Weights of a small transformer language model: width 192, a variant of Adam for these matrices.
MLP neurons of a small language model. Each row is named by its layer, matrix (up: input weights; down: output weights) and neuron, and shows model dimensions 0-191. Each number is 128 + 24 x the weight over its row's rms, rounded and kept within 0 to 255. Numbers have three digits each.
Before each neuron's rows, "fires on" lists the tokens most often at its 100 highest values on Wikipedia text that the model never trained on; "fires before" lists the tokens most often just after its 100 highest values on Wikipedia text that the model never trained on.

fires on: " |\n", ")\n", "\n"
fires before: "|", "-"
L11.up731:113117114140127155137167114144141113118086137133102181128131117138154131136125150134126103190146092106159122161120116140161167088135095127136108129127111138157129125146114167128130176083133129140055111183115134110123139124184135113107122109187144199166117151145104106131143147142109127143110134143140104098150140112152170110123147145106126077139086127131152146115134137125155165175093118092118130145139135099097101108162131136117109107109092151138154141147111082153134165135159104090123172120130139131117165169156126121114164109121152144133125135128107097135151148120097121093
L11.down731:133128139090118157143140110127102159125138160138107141151147103092126149121146170157139123109122114146163146127160112124103154113135130098101112142117143131124110116164127163101110129096105147149118122154158135144156151170108145114164136120095099117127127144107131124111147124098141174119118109153085181142125103127129150132134115140114090026152125105076137129073128144159145114120113159134161124163217113117128128112131166088092097098131125177106121097132072105132167140133128077088145140132150138133122157131088129147144148130145104129153138112114142122117142141097163130143

fires on: " ", " ("
fires before: "1", "2", " -", "5", "3", "4"
L15.up181:142125129121198118140175130105156114128077108156096116084160116144140139132119151178097138157088129156102089133164140197118193160107097113119137108159131125136113117109113139119124111091107082123150097122154143116087103101148152135101124109148097156108141142119120093150132153138138125148099116101104139108149136134112089138137143137113113081126108165159097094118135106091087113116114133097125123110132139136135140145103131167102134142120076130115168098112090117201148125138117130125122108133139111107134139120157149172161080100144109118167123114111125138108143137121115154142
L15.down181:138102133131140151188102150143103140149110151122158126131117124158158091101116112094118124149151084126136156112093150126110150096178162120170100176133124131128109146133136101144112109115139169121103106096115131083164130146144122117126077143131191137144116146129152124067085159131136141123148127129160099132138104070185155083161096133118158134142150100102137180175122138136128102126071097103162130157111115140110104096112114100147097129099146131155143134091153128125146112125133143139102169136121140123131132166087119139127129117100134117155116110172158104140133107130103111127

fires on: "–", ".", " /"
fires before: "0", "1", "6", "3", "4"
L16.up378:144152123131175136086170164147127161139144156108135119107158146150098137113126172156149121093123150127157111146112141105128143150161103159150124117121127150159123133155122138114082138092143117104135136148101129182108127110139102149133146123150077101131098133180111159112149126125099155145106107128119135117109099114091150157144164140153106134069094129113120082099132131112103123156112113118131126116131145127169131139110165139134084166129106174073134128199072129142151092108174108095132125165114134106116153111128108090147115129130130146126172158127077138121107102109109133160
L16.down378:122112179143131103148123119134137139110074091132083129128094140145121088113129113130139138104125134157111143133121104149112121132122169161112106128141163127093152142131144118182142084127112105108165101139182128156157135102134170132108127132140080150096100110130118104115132143093152129130135131097121112143142125139133105179183142152164117112151116099132125108093158126146165096076134172164131139109109158125101153150106145162149173127093098080123129136123102134110052143117144162131128049155115157148126115111139139142140139152106117112101112133091144146125126160151147146110

fires on: " |", " ", "ification"
fires before: " ", "0", " |\n", "1", " Rep"
L12.up669:105152130133147147123101116138124093117117112145129143119150141143141116123097136146103127144164076105145137148169098122164128152144191131101134107113135145101125123111142133148110139120134118081060126142105105096135154127173135132137129096126121133166130119123091084107160105112138143189094146167139129139114128075154131148176168119189080101153168131096121101104158110151131123136106154080119125157144132099132117108122151159121143122165136149063118111126081115087143132130169111154105157070143100153153131135092115122119091141102125158135146135120115119152108122121122129148
L12.down669:108106123139107132121062111125129110165132129136128142130107103124159116115110129191118120127123115160104125133143106131139146127121113102121130143123076156134124139088147124125107086129146130116110108122105127137157143103113124119091135169132169143147127156120138081139134114149126133149139107167116130119120122119173141158185161138168120113088114116076128156142097095160112124131124101106129110122074132123112099123156148129142118124117119133173124197164137139149154159125109170085115097097117135133080134125121138117189049143143130198145116155159096126161148083120127131151

fires on: " |", " of"
fires before: " ", " the"
L12.up510:148150155181137154131143125132124136151109121162124097124158120145081163118093124116085115150140122116101112151133116145146136139140125114119126094135130141168123157114141107136115191126080123153079072127102119093123155166116136134127133152164130094089122126117147144103133114144122124142105131166145113129171134155133111125150177116144097125127120113128135160051105118136137153137125148073111131139135153088111117139133111134078143122156135184102174122072127114117110134150181116117128165160128144078109185154108142186130126113125155136150130123141117107146115123156154139163
L12.down510:152135082125157144194142143123120099119117117117128122143089130129134118117153119130143086120126151117098146116144129127111131098145173117105117145147118166117116138118142126110186162084116071142134179141113095135100136136109127137097100142095153153141143135141119170096168137104157102136133086131152125121130113140108123089113090156115158171124168113145150104183114157149092119147059134164144162130135099127118146142130114135097116109124099149169107170176141146116138129091074153127124118136101121127168092134121115122136129091103136161102100123149176174120126129107141098128

fires on: "\n", " /", ":", " |", " +", " •"
fires before: " ", " (", "-", "2"
L5.up465:150125168151117126120177121110094141149116112159074167174174112150153105104096157109114142135130095143116117111154145148135169113137136102117139125125171113111141098121120149136121141091114111106162094156149135142124147148141124132123158085145126126165130095142117120127194089158084116154087110112149137095109139156116136150099118113128094136136153167092159127117117099125104124138124124089148119159131133104131111147145124157119133126170116131074129116167068114117167148100146090127089103146156091158095087127111195117127151113132120129143134133126101130136145104067110142137
L5.down465:130151109159148128110128117176146130122127159159150096100171113124164132145148099141132164116096143126124145097103143136109144153107140149065138106141139112118078178119114106125158115139138110123112144143117135103131118151076184155139107115161119123122137141108099117108115150113118135118157102185117147131131117145107081134124133110100145148149125087093131126116162146150142117086127099124145124126096142114160138136149145083133138116098092153164093103077124105150098082158100149109110123154135131120150098125098142174119117116135231137117131154147126177137106101118154111133

fires on: " |", " were", " was"
fires before: " "
L12.up466:149140144097169140118145158141122120127111103172140122123086125090065093129073137117117139154164089130095115133153083122136138124104102148091114101122132146179111123163163137134158158152076107104103121102122136122124153090169135133145136146150139161129104122144119124101174151088084111137096130146158141120144175138132110124174175118141083111145145141140121116127106138155109157131122136097105152182153094101112150119137128133102147137138120142113115121101084093089145120142197093125084158136157107121128159122086121168135119122113117122099129107117139119113147116137111142159
L12.down466:144115095124149154151059127128157109155128104117114118103094142114115101131137109119108130099124099152101113149106078133117146096123112130126113150119110129111102122121098111119172115128134115140130160163103094089161135116134141128099087112099181137112150142115122134086130123108157116157138118090105131128105168115111127114137143147136113162160179136152118135144100161097112120144096133147173158169080112146121142126121135147165137102122120114125118147183162124148170112158124163125119090132120165154176120145120124093174139133094126189127099112171137181143115125198118121145

fires on: " |", ";"
fires before: " ", " P", " G", " Rep"
L12.up384:112167152130105148140137132174140101119112128139104144118165143109191093123091123132128140162168083148119149167154103126177129121143149112084157099150089156137121121113157140140134192104107119098088110134159117133138172143160115153164105115185148146144152107120098115096149131106092123180135124154115136155134122114140131129140155134166105124134170130136119155124117120153136117101060132106127135173157123121104106134128150132131147113164132148111124133142067102137132151138115129105090141109135123124141160100122098099157132175112087155102145130118128117130176153120083124152
L12.down384:130193109125108128105079080101166120167155164098121120165109142109141073118135103152139144102119123153126111119144097134133122118166124171117132186133134142125126103125123116143157067114091097123135106159160109094152153124116092116117109109132101125115135162115103092163155109116125132137135107107157123119131117148167158087135122101143154153136174103089154126115141112136151128124092139138138103156103141114135141112159119112169140126130117112191097143194126133119149130167130123117113088099109181111128088137155132157121067145144117145101148119165113129141129101110131140144

fires on: "1", "2", " ", "3", " December", "7"
fires before: " ", "2", "0", "1", ","
L19.up323:150123121095128113128120079106163159084124130104138129138123113105101119117143113092150077146084102153127146112138141114119128080131123155175132122108159108181156126117156146155152135139145122175106149161101139126128117117159143102128174132145079146117119131141104109122151161156118099108074120109161158112124128168139113107140126111121140135103125138085133115131149111096120150102119122110122099106099063156138163127135153197151143111186091156150166094157146137182121109146078130129149124139156096150129127126060136130123123142121145130129116104124133126118110161121165143149
L19.down323:127109137169172093102102156138142081111076139127157157107143142141110168117148130143142097155133141188121165141155138141104133145133116126116115116072155167120110138121137131101092140115112118130150174145151125134084140138094137117127179139137114134139135135084099122170126121134083162151088107135125171145133139137101117073130165125147109174143145128117137139059119111096149121098161112118153109067124105130106132135144104130092123134141086143136148110092097133142106129131088136153111139128120147132131125126140089153084108109149146086145099128070125130157140146142143109162

fires on: " ", ",", " in", " |", "/"
fires before: " ", "1", "2", "7"
L19.up580:129158141103176080114166104118147137106106124138128129159152078135101125188111144078116098089112131103161150133148168135140133098120148158120128097146170126167118152115144147171110141129144167127150104160118189159116141110116145103121139139132105097141140148131093114105147138102149087120137185165136145153110109131114127143153132139157138119141095136144131092142143126129099078113110135118127079144129116131175150096088129154112103127144093185100130115177153147145123142130099142155116140101134116163134137096094107137162129110140090105117126138142086104099157160115103099133
L19.down580:117133154178138089135147159129151163148098122165146134113149120099112105111136115101154194184111139143141135116128109090114166132146119148118098124077124152130109151130130121076087074100129103164132130156157159146081163142118107116113112101076128113177109158102126134124121171139090168119130154119121116141126145146106140118129155141118108145132125143163115095127145162124153161150119124130119138115085178134095143118143126101127132131093105168163104156108120117102133101139130085148102115137139111116125149139103140118100142161090180129091129177109090127142091112133158150123

fires on: " |"
fires before: " "
L13.up553:126156120100165123105172119155165102116123105106148140126144098118165125131116119144117084183194128095123151094109127125166116092135147181107106104123111156113120100127192137155127173080121103104087126132105120099146173096150099129150121096146121147155128135117105132083146135118137136142119165138103122111178128119137127164132165113136114100127125120122121111110114126141113136145117154117119122139111108100112132120128152153150115116134071167097129116118100091127144140131152091133141164111142110177184163146092155124140145129097111152153140121088149092076144141132086106100
L13.down553:159103128172123108123172123098146082142117089090177127156109096124095067124113184135109120141120166123106116128122125169138135149126110111101141124108129107140130123147104125125090111140162135098138122136086139094140113096103162112188129147123153091103133088134112126147097108130145167129098104118161129126141113153112145156148088151181144137145119115095108090131156085114121176121172133164140136110128129091143118152160110093116105141115129114120146103131115143124099138124086114128151139172118121138099090130130126172173159104108105119141142185128150174153121125088138129128

fires on: " "
fires before: "1", "2", "7", "5", "6", "0"
L12.up453:131191124119121138128148123126106111116124137123119121113155091130122112109111137126147080166173118116137159082188124091156147168147124125108122107110165131112123131160156137123108116090186117114150122117102142124137114102151131132153157125132130105156104103178124159107159120122107148166152149151119134125118131098095138160160108132161110121078129155098092120126146134137097094125158132064121120119144133139177127130123141149123137125113113154124157085200092121118133149129136110158130136055122083120113142136110130098134148147129134143124154100112124143118157147054097106167
L12.down453:082144143108176106089112121149131080156146127133125104142127136099101086121125121125129153105170122141119103137111080114142115122129092088130125133142115119124122116147125140147170115123119150135134131171157116100105132151133106120117141099144095129138151151165162176114173094126108140087116097098143155174126110118127175102135129118101158148136130155121170134104148173164113139164196143123147095161073105138106148124095110129142154139101105115126052134133125136102126169143184106147121078082128143153125160142105121144122144147142111135093137149112134137141121076128138134128

fires on: " (", " ", " |"
fires before: "1", "2", "3", " ", "4"
L23.up592:144150117128160141115146115116109139136152128146148120141116105137140199109152188167107074159110142181125106151120181145135162177113088108131059104098171102144079100134156100131096128095152144146092103142161135161144097110152123153096140103118122119105127106126121115117158133140129147176115095122166098108130150119143114117159143106155124100098122137099137100115163132115099149121119110148109148107127112128107157164142122125137132097136118143143104152124088115151128143108148157111117095126169126156122160083114130111172121101143119132131097123099116081138150152133178128132
L23.down592:104151137137166119186104137155081112099123152132125182142145128095138136120146062076098128082146121135167119155119070101112072140117156109135181103102144108112144162127118134138121121100152135107128135135156101127085114118083121133121131132086127143144128144155106132107126161148092168128197141100114117142130130133141130106124158126124134126152184134140153100106155134116193089135126139125097137129175146137125149118101124075124145144155132104122171154127096145107145129152132116143117125132084137107150130121134082161105096151108143114108156156141125118108113116140135157123

fires on: "|", " |", "ording", " United"
fires before: " ", " to", " Party", " States", " %", " Year"
L13.up620:122099116129085078162133144088145133131124103140108136147143106143087111120105178108127110111122091114136125129147104132139141155104162113120113113107141135141144130145100147127093131131161143160128106139159143151136149141102142150138130139152152110122113089158124113160124097124129146114133117184161156150124130109131163150169103110144146103113164086076139134100118139133110116130116099090170088153151173091147114115127123108135103132157142128134117122127063103102122221121124140094129139133113093130120112158113164181133151097129143139140165143173089104127169122060145120132
L13.down620:080156152122100137146155097119173152120140145140146130204135131115097104144119131122180146133134118123129128097114072134147159084139108157101135123121131096149153160129120140129120097137097124116113149121124124131168162147127099151112123115174143159137106136091111161131128114126084122140123125101115165097132129094168147169134118138119125129173110120108147141144109146135124112088129137080143122088074132101068104127112168104170095108102138115121097136155134124133123083121119184119150144122138131099116149144133169093116126130121162153091145143126133188146106124164122135071